Weights of a small GPT-style language model, trained from scratch on English Wikipedia: vocabulary 4491, LayerNorm before each block.
MLP neurons of a small language model. Each row is named by its layer, matrix (up: input weights) and neuron, and shows model dimensions 48-143. Each number is 128 + 24 x the weight over its row's rms, rounded and kept within 0 to 255. Numbers have three digits each.
A block is one neuron, or neurons of one layer that tend to fire together. After each block is what it responds to, as a language model described it from the Wikipedia text at the highest values.

L21.up1090:157140164114143155121122131117167147132158143114163107109108106131167123085130137118101137130126157136148189098164135117128099083104105088087122091084131123130114133092134120146091090075099119148138157179147174161130154107118126117100143147152120104141133133141153142157148137147117127111
Description: Closing parenthesis or punctuation ending a person's name or disambiguator just before birth details, e.g. "(baseball) (born", "Sr. (1918"; also word-start pieces like s(ources), dr(iver).

L21.up653:135114145111141144114107180108102165107099106094121151126099124163107136126120109162154095104108122148101156133120161184105119104139107169125069170148111132110126145106132138133138152156107104088153144140126158111133149163099102041167110157128115123170164145100096120146102125174085191097
Description: The article "an" (sometimes "An") after is/was/as/at or a comma in descriptive Wikipedia prose: "is an endemic", "was an American"; weak scattered word pieces.

L9.up13:107150119091146157100119149144110091090178129155112121131106174143136120132155142094109142130111129132106141153162118098141107147137162109159143108151128138073160127075116170163135153110139131109152152085111106107099093119143164128113160116122158140141124154115161138146114104128182136142
L9.up149:094169124120161141120120158114104065112099156107148131115072116129136136139182170130141096134148101157119129131138148124141100136107150100103096098128158143141135114126191121129154126085127130125135148095122130121142115129126147172147144118131134118128142118158146151130157155185172110160
L9.up326:134124093108151114162131134087117133165116148117123131146130149117105127106133146152111114124114111119122105118091095103126143113122159164060131112079147113105134149105121128124127140131131159132117133143125130122147128127107157143140132129112167159118084134085120092146103130165138116135
L9.up327:153105144127105126161131100066129158125105126101115122156124120132095094076131159145144102129066155098085149122164127114150095133155110137177121097135128159160121077146098110110136131116116134165161087124148130126139070123092125191112093123106117142109133140119172126152093110122127116162
L9.up854:124140097143098159137094102121120111093104121096117118113129169156076116156111142110125161148148111128119139134118103144129100123166112098130140133107156163104137105136126100155122163146129092176117136076126135146107136157160142098150092087138155125095117111123109117103097101117156151135
L9.up974:132153119071120132153129146106138097115095119112166125136105137096144113160124115167115136143110160087115148126115131073114101119128166121169118091169110135131159105102116118153139118128148119127137129150144120127074121117112167115127084149113117160112109144137157107145123102136147154150
L9.up1086:156122144148131151116112139133111092111111152148101151172124130093151115109171169139157136124100133109128153117089129089078134089113141087141196130138151150105103123140130126122119110118159123134137117134124134114102139116153127103119127087130106154170121139135131121148141116132143165130
L9.up1185:123145124179123140127159130103152079123124126086135101126135155134114114140087143123154122141122165097110124098159130106141174135123127089118143133100172146107139084089154134125146104139101150142158102133151127143086123113140128128180099127115121109108145105089174121133136088107167144093
Description: Opening parentheses after a name or phrase, and the first letters inside them, mostly acronyms such as (RIAA), (NBA), (SAIMA), also SMILES brackets.

L16.up68:100136146094104094090120103134148156126116127127120158137109094140118147131079102139143155160135112132097152143150132145082126128108107123119131109088104124146102148129124145173118107109135129086140149170119129164083138093162125154136141126136132134146123143106125150139073126166094126140
L16.up311:130133083128123153106115124104106172149150100107161124137105162115178171157134133116176131156098148148100167104133119124110157130112156148136144155155128120110151123073109151113118135156143142115106119107152137094110116110137171142131106119143124146153163126128110150159115113103112131091
L16.up347:138144136134095111144101142087132128156128142129082168118130121080161117100130120142170124145125143167103145122111104151116161118121132130094140117168120110159155116123162136173117124121118150071099129128091116143131108132141153120098186109138116118149159122104141160107141100119090101118
L16.up391:121122120149106126145127098131129092154147113134099121129122142116124142161111135135122146099101136158119148134141143145097180146134137116126119124159120104060153110114103145103106173131152099185130127150138172117144151149135095079149149117108130130103121096156127161126101134115149117096
L16.up442:088121090159141154100138135111128155104133132133138104113110112112084141133086161128130158164138154132125115087096151159130161107130145104148094127111150128146100135123148164148152092070085098085143117173079131096123100128145190113159151159165117129156123113130167129154122124129133131093
L16.up588:118087171109136109089130133130107139088135112137127121164157146128141158138136133178171121136155147095097106114182142088124132123146145111122153133117119095158096131154138117131121143074097148091124109093105135130173140159117142106148120103125105075107140135151123146165085118114124142122
L16.up960:099132068130084139147141118149120153115124129122145067145135168145173141147112129143169119139143119181087157141136165118089174083125139124125128123111084144150139126133120150121135113140155119082198123141120132079149075098154114128089066212116165114120110114143102121098090132126099126096
L16.up1063:123127139142139146118135069166118176075100114135090117142125157145106162155101125147136126126119157157142120110128135160083137098134102157170126122165118157154156133102122130143096122118131132086146107070091089117104141130103094140166116119100087139154122078142170103117097126122143155112
Description: Mostly the article "an" before a noun (as an influence, met with an accident), also "an"/"An" and other first word pieces like gen, vol.

L21.up725:092129101134148125119131109123120096153172109119125172136093131120135146152146101132145120081137117125130139144132122144128113104151102121154143094124124148107117119087124108154106113127129169109115153133131127171131128122132100106069137109095090141142150163094176075113152153118077157125
Description: Opening quotation marks that begin a quoted fragment mid-sentence in reviews or descriptions (the port "is..., her "sweet), plus line breaks after ==Career== headings or table rows.

L16.up459:173084122124134115081118135156149119127109149110132135118121139131129135113124147126126133085122135130119112135044150103107112132101150081108149109159111142147113097141156145136137161114101158101150123177102159131111130109109129128076112181091160108142147131084139098129109123103105136112
L16.up715:131134113101106140065094106182167090155155134132158094134124127100136098120098131157159139093164182165136198099101101099120110134169148121148130117139122140110101124153091121155126136122121116135155113117126148108152128150124138158079140133125130151132151162085132110148141096122129124102
L16.up898:128100091139136165192132134120136138155113136123153088146094109115130126183142104114150136138075145139123116084134123067116116121148124110111112134103121096119135133160080100137094139134098118146099133151130154108130136149117126110127151121119134134182125185131143103130123092142133100141
L16.up967:140088141102153109139147114079124151160133117160157121123074147111164136159165146143127131124156114136086138128108165140148084077119132107146098097116090146122124159142113121123114157135105100123124192149101143145105108161098123117130151098138123084159128112114124085088089104104109100130
L16.up995:132111111070166114150123077115132139100122155147136092139104104139106102119140122152110166156107121124120172140109110121156126121160135088147129127122125160114151155107157165144105139157120141137118103168126170129138097150116106113162163112126117141143139107135166137113080132093120152110
L16.up1054:162137113121142119126108151143125140118106151105113099134112132159136118110113129131102127118149125129141125108140129206124124114129117163125143170126141165121130126132159119170098107126117138145161121110142142103124142147125124103142108135088117106136123093115163106151124105153113095104
L16.up1065:081103108125126101134118130141102118153130161124147093113158093098159134108090116107187140159118127119107142150145115165135184111123148135169075091124152152103129099169135149156130174096102123179115182132096150121116096129151128109162113110084135150113124148091154086159101110120158103105
L16.up1248:134105097147113160130127164111115130117135127125131126131177122121124169139151175207148128142127136141115097134123150112103148128134141110104083160160102155172182118130160152147107119104122150112142147108137140092145131142080111116153134107164105160172156121135128149103171134066078114095
Description: The newline right after a wiki section heading's closing equals signs, such as ==Overview==, == Plot ==, ===Kuwait===, where body text starts.

L9.up172:108145140118106128100125145125155119087131084132139144141173153123098150159172145150169104097127151134153156100122143162107148114148148137135126119157139089112125150126155169152070118083107126140151125111118131111117090157109136137120153141128140111131120175147161160082114161112156112123
L9.up252:151113082087070107142152162132128065126153124174114109114142124092160121123125137097131169127113153159083133078099132114127161116113132128142133127098165153153151120139114110172122185103115091118143122129144105164149142141155136082154109136171130120078145083149115130145150118122096104095
L9.up698:160129118095109126090119113085089134108133133142081143179131118147176100221113132109154153142119151131150129095122146142115095128158123137131121123132099135110181102130119143155089135115156136101162098092134165113134103159118122123109137092106131128185094115098097152108139090146169140140
L9.up720:132083111131117128122144147117105124165095107124108153155112173150143107147116136090117126139154137127120141106111129143140143078141129153148117160111141156146125104110180132144118144106167089119112123114154140183083142161132160129122180137116123125151111139119108151130163097110134082104
L9.up909:140186134116172164122124146099126119132126125151095141111091128114122134159144126157146105153152147103112155070110117157114070119130116100100103102152145118140119146141169138113102125122103192132163129097134125114163069145082096133173146100132120109071140107112149137129132150136148086175
L9.up1037:143149144142084118097123150109107135122176099106132108157157166099167108147096144156084100151145178094139121129117130141157109141124086128143148152119137130109216134086150140203174105100119146112100166105148113145178107120115085121117126140187144132161134120111082142118179124128129180146
L9.up1098:139128146121118099139124118139148099166137149137128151145138121152102128147147117129119166140089139096086180120091101160138144109128144133138152110118152144092108148102154133115125127131193104115120134161097102104172147143115149133155130163160110135143120105138156122160148093103121117135
L9.up1215:126115159135085144098150140136104153146146152099114126109132115141096095106178145167130123120098148136136117106155094123154116109183124141135088096155128107176127161115122171132104110098147150064157147095102129118130122151150138162109103093122122140123118144122120151144133112108150144141
Description: The main verb or auxiliary right after the subject that opens a new paragraph or section in Wikipedia articles, such as was, has, is.

L9.up96:118111138104144146142175134115170129114078140144114116130148140141131120122160126139146130091152129133116088139119148154098158111172092097133136111089114110116124122155124124153128167094129131122130142162124120125124124132127130137116127136098101099095111089153129174126165169144119104102
L9.up116:087112131125085058134063165134150164134114140139095123141091143169116128118121138137089078150117128160102139143149096153095156121121118119123127132112120140112159129161149123128148142133157102138091152140098128117123143142125117136176082135152134119104154090161142163139164116161122132123
L9.up939:139183115121149139134144128138079152156119149111111135133117109091081130119151116178108121124161140176116063129118118121131147112121114122124117120114115078146105089153139075120126116106130123147136136132144112102103123081162123169170058118110083096128122152134102129130129124126090086147
L9.up949:172106107126127141152099144139167113138122148112078120154116139126121134122131091104101113121049119142155116105124148150117116127136122103122126178122136137118123130131126142141101128143106118130115138125107132122113174129167114150183140139125098122118085150106176171122168140130147084159
L9.up956:122112114155183084153141168103140138144164165107132108122100111133105085120112135090072176155146112126111161111137133156163143158149098139160150136181134119120128112173137105147156128113111159157165093163102120129124086136143137145146119100133093167165109135163083122104120098146110087115
L9.up1102:083102117149083087147135113087123172134106136118132121086139099136108089085108187092142137105151107125103107139089093149112122146099153115164143128164119162138117137118122133126120154124140110107144119197116161105139129138151076177112111114130094110113132128151121133160108128117113135138
L9.up1176:101101151114131140121150152068160112115093140154153113088145142119064153108151151167091135158158128112122113121186124140156155093114106131091145103118145112110127125170127119096120094093135117130126115140133124188130164173136113115162127088163126120106139142141169111172165153097120102131
L9.up1213:096138124143132113133174163093125156122116110126122120161143138073123090141131126119141081077109161179132115106116104132129165124126120083124130081136103099143108107145124128135172145113150117071096138132149114117097134094143132159152140122108111106105165128191146119135095140121125133109
Description: Word-initial y/Y pieces that begin a longer word, as in yet, your, Yu, Yanbu, Yucatán; more weakly, the article a after verbs or prepositions.

L21.up944:117164120117131180135123105123139106102145119126085106122106123131152127159115160151145130154130151157118124149130131122137157123135125111120142131127133148106140083099089156121138102069093164116137148117131134189108110163122146105096096133060151108108107150133179091173153123118114143082
Description: Opening brackets or quotes after a complete noun phrase, starting a gloss or detail, as in land trust (e.g., round (second overall), Serie A (LBA); also the space before a date after on.

L21.up872:117126124130136127128093081102151156115145100156156113154109171126152148114143168131154107143170175083118135072152117115142143167105121133136112127117168129131118149145124154113094115110120138148136116141146148135167132134152128091144142076095127091173061143141114132130150156110154148121
Description: Incomplete word-stem pieces at the start or middle of a multi-token word, before suffixes like -ation, -ing, -ated, as in e|lev|ated, deb|t, investig|ating.

L9.up66:110139140134156101098100122115127120132137129153143132093138102156131134117125164112103133117148136127122108120127138137078132150137105129123145113128153162130153135138134104159132138154154116188167110122102097102133139106169141156215155130155133137128131105115177128153130132139094174144
L9.up248:125123154104130048093118115094162077129118175139162091187145155143102151109151104159099119125160144111099132133164091143091097097141119129100105132147111162138121143143131140141079117112134145107129087133131166096103152152106157155118168133154139140151115134146136151136138142151124124142
L9.up271:092136105110099126105120117149126147112094133066135128119146158118143157136154109109156179103104099088150122183126137072129156109120135093138129113158106155087121153122136130104130149125166078124154152088077115133091149124171159113091129155139117134129134153108110152110131088113128105109
L9.up427:120154156150152102125112141124102096111138171124112101103130107137106108103121128170144131151117115075120119102143175151133153148112110157137132136103166072147129166114146141097139161164140113122113157105130113079160141129146150086121112084087183145131145138131147127151109120100129103093
L9.up1000:081160108133136130144127153107092101144165119185133072131132092123158130076131141125144133135144101108143148144179135132095142102126119124112147124095166108166154080177128114125122173146123122118117089119145156121091113152094136153128128094131133104094106137143137150121157132136108131145
L9.up1014:090125143116149104149097108166134194122131147170141098130093165130131144110123139122152137087140094132131111145140184133115127117137093148176124119180150193093129097120091154114142118087146147127112151124122141115124100119102127206143155151120156129130142139155111152152107101162124159125
L9.up1031:142130120118116104127152119107137124139149144135100121139141176127094133137131198112113151150133137113140134098162159060156162143124112146086155125119103124156135102129156131125116122095098106134145127122118168124104124138137091156105150095104165122136104129125120159120100118136133128116
L9.up1094:087089097099110100144103115125139101155090114099123132155120120136129141149120153126110128123186151105120127075117135161136131118163107141164090107119134133078119199155131135135085147078140149184122105122086173149126124151176128120164127126141157135124105123116104133162119112125096116119
Description: Opening pieces of longer words split into subword tokens, strongest on "eng" of engaged/engagement, also comp, man, fund, particip, gradu.

L16.up345:117146076117187148125106145097143143182140101134139108161120152105125134133105132149105116108137186116129197090088112114108132102092104101140116139090112131110130147141115109162121119084142088133140181163159148134125135117110154123088152113093133093112147173124094100091140132146116180096
L16.up398:109143138106147136106114138175142177141136073160139140117135133113104125135111153164168111188191112139205149142147177094139075136157099158105157095120159136154134130142119163135153133132075141116127154134147166136136109165145131105061147078088091115114114125188098113123138095152144115135
L16.up432:141143144107136117144143084126144128107159108138169137151144152130104123131138162140163084131081125133080170107136133091125077134156149142178121107097091127128076124131129144096117147079152131104116127137143128145104112142154075136132106146163093114140123155160141116087140107120159110084
L16.up604:148110104171103124133181103107155092135100107113114087087110123127080103074137121133153133166106091164184110131123093145111139135157131150126119168112138120117133147169171161149056136128137148129143107170174198138114135113143127195115134111124119136148155191120118140110128123137083126141
L16.up701:152131145083154097177158139123120119094160105155134141136072172117086096097155134107150114141114165158128130088140136148111123129134126158089132120063169148119120165149180123123107125107161126139089124139099134163107106156129123095096125114101146099137130157156110124147155165138113076136
L16.up762:134135150057149117117132119140178105157136089106114087143122133115146093152103117161111124125147128130173122122098104146139109143166106170160180100094103134112144096161120156173138129161113118142149088111081139136115106120094138162127134115127157154178111159127136125098146141156119158101
L16.up959:153093133115158113123139119095151130155115078112104155155142121107169159127128173149083154148174126142136118117140133107140108112174125130123108138109110195054121156154196152125094134123132138113144163148147113158099152141127153138090152085079131129129103103107128118117147163144137100167
L16.up1260:183120148130162126102151153109096142087118129135112145116091093093086129100153138145141131103127107117109138121138127101108139085176130135134115138143109116097146187135163135112151130156104122140090104129085160147082114127138097117137103103128131120174146182149111141138144094127123133112
Description: The first token after a sentence's subject, usually was or is, or an adverb like also, previously, eventually, in biographical and historical narration.

L9.up8:141095150077078119121092128113152115107109088149102142139176113112164110111129126152128094094139160150111115147126145072170118102089102113100103109142120132131132111190131117153142139115133102125156072120159128163131128132153129151177138098121121112132147187133106147135109133165144132138
L9.up109:106129189145141150119100154114115154066159163099110146147117115178093110166113110108126101121122101126119146143099129092112145067092095120122124122104121109125140120127147145146142161142154155163118155151144120097117126158097122120116141160102152126135121118153063105083171119072149112121
L9.up216:131145141133166138108123108091108120097150130134126152137130117149092135134191080122119135156128167113077081143113111124143126155101140081154146146149107130180137090166152137123106109136096140138086147127120150157164183152112116163089164146091106140119125136162101114101119134133138117137
L9.up721:153141130130095130147116096126129154116148148136078139120103155148104119141143106120126097130135132129125153083111173121132113157102130064155151112165142116129129108126148130159144137100176130108147093152098123119119158099085129150099116123132117127127121140086153143150111140132105136129
L9.up885:122122126132137157105142103125156083111096107121154126147142137121127122130105099104120082109125163119085118147098187106117109113111138155144083099119124125108147091132144145156165145106125124142130133190139146152102136167132141134146118110137092149109069149175142123128098137120153129102
L9.up920:131104121108140152109113146091136130135145122141115090166132143169094126130118131142148136118117146125120146100121148142119133142098132092123174115153088117157143092145150080138146191116183099176133112136113143127120183103093091109105127100154137112114073163145090120100117128149167141076
L9.up1049:109111128121123106120115136119159100125123107099122122100125093105101161142123115095098120092151113113130158126121150124092138117082140110116181149124117096160139132116148097164112146137113136155068162124121155161120193106133129085131114114101160146158103121127080121158137106115148161098
L9.up1221:087132128147153163129108109109115112142137104160077143152098141136119129153164113124131188124108125073107085141145144154145147137093126106110112154118101119109107111151169133137144118089136149160167126132166149135154144120151114121135166120113112134158145113089095155146148150093148136119
Description: Spaces, hyphens, brackets or pipes right after a person's or place's name, often before a number or native-script name, e.g. "Boswell 66'", "(born 16", "Osijek-Vinkovci".

L9.up333:134159128166133172109131086108137123111120139106073137158127139128123154148077087141139113102071111142135106102124127136154144101146139142097158168118154132151103147100132139163149109088123153129149129144114126129169132147132112117165118129157144158064150097115100119148129111155133130099
L9.up623:149161086095112158079135098090124132118143103125130139123132143145112137128110103158100136138107115130097175153140142093093116126076125171134109102101151080142127136105127191160132166112116153092134118173111119121129097110145133148125112130130148124150128131150164074157151067121121140087
L9.up640:146155185141151138097140117153150111110150117153101097094178140089071104167103103120171160133185143127115119126094107138113116104118130110116127133086148140127161146095111108173145131117130122093147127111172150118172118144160085106141136114110141122134168122112110089157155125108143104135
L9.up671:086141167144160149148100161098158169165114129098117119147087129083142134191149154139113076137123126144101134147142146161052111139161165116170146121118126144122138120137119125126133132101118101110132151141195148119155096122165148123126096153147125116108112104157140125156155152119093167135
L9.up717:106133101088117159104155106183097115146156129141111094136109142146121163115147112171133093126151081128132131125124104145135101134105163136129109096082153176118150126135159120126077083149118134077126115184128136123150135126125096151141143129133108135137106153162113134119162121103176102111
L9.up756:132130152079169154141116091104110129118068135114099098121105155102144124138122144116137153161196112125114129107125117082131105136172107161185145125134175114066151143092158106149150135132144105110109127142108110150085109103117119144099171161116102125090165138091136104143129168141145169126
L9.up1013:153129126134117101176136155120156148134165116167129162169138144104144112132138141110163112115118151165078137142150162145156089185125109154140171095102138146143146091162125164169114128157098149146151113139085129110190109065148128124124137122113150121116152119111111114180113158119111145169
L9.up1127:115126148099131129075119086083160131138120128133098122110151156110107125178134121147126141095122114122151117103135143116149151154162130186118188062104126136139126183114121100153122142096166150133091121138118136129106124169162117121147102092142158124047151164122115116137151108120091127146
Description: Line breaks right after wiki section headings such as ==Species==, ==History==, ===Political career===, plus markdown table separator rows after header lines.

L9.up21:127090118155146094166132121089117185147140151122137127082124075089145180132121151084130125104107108136140157128132125170144136097106105098125079111145154139102125176111126158138112127157096140123127103110150091141107124128172183155148110103086155088134137149154108113139123106117096145128
L9.up97:138105126135149127115160156155113134133150148113125122150136143107142087115143125138097147142137107164166103104090139130097087105122171117138170091157137138131148135099146133098152100113116120148081114130083060128144120147152106128067106175129127094145105136149105117122136106080157141091
L9.up338:111168120141130156138132139162143087086154102131162109133108155147090106092126108133107124127170119151111116131110138180111077113096104126108146152115147077123150170083150127129164131120134099129106102143113151115157132127131122118142117165142192140135117153147104103164126091182125147125
L9.up823:118135135098106158168089118126182107101119136122105143159125080132158091127163159159085091093162140138141121131133137145084130127099129147121098102185145106146122189145171097141104146094137142168117140184137138101183123130138137123133136150122115105145149099148136119131141117146109128088
L9.up852:158116096097127164189147100114123125133165099113129110136114132164113145116110130136100091142121163135127133084087073125150083097112123111111147120106142156180130111121164129146111160156138092160128098142130115096125149121104148129135131133094126126149123092144134160154136102125151145152
L9.up853:148177168112155150132117107109090089127132120146104110140104087142118112119132114098134149146119140081081178118174170108131102144166184120127144144159124126113110122131154094161116112115095143162139092111105152142120125114141144158121127146117109143122171094063129107128095121152068117080
L9.up958:137148129121154131144127105136134089085168109155076127141112133121145110168136144177109116131136130141088087058138111149112128119061108118177116152089120140140136141086156123158124139118131140114072138133154143195117159134145145152119130104123146134153091150107125158082140155120133162117
L9.up1125:116152195116138138156129140101147137121099124154128140152133135112139116221129153091157079130138158172112144125137153123110154102096132151115121133132145108166167158103152095146118162131146104106143089142116152142097143119108114119091116100151114157121151090073162113147119111153132162139
Description: The copula "is" after a subject's name and parenthetical in a Wikipedia first sentence, e.g. "(born 1980) is", also "an"/"An" before nouns and table cells.

L21.up62:129090110107137162138127139107116106126093155111103170126133155168132154073146133131157125084131107095098129136115126148100143155136120135117124105138103173145151096103153173077102130112108127087096091139130161150138132125150141107144164097109085118096155114112115111102127095132154100115
Description: Mostly the article " a" mid-sentence (armed with a knife); also word-initial pieces like a(ilments), O(magh), Per(th), and inner "ul"/"ur".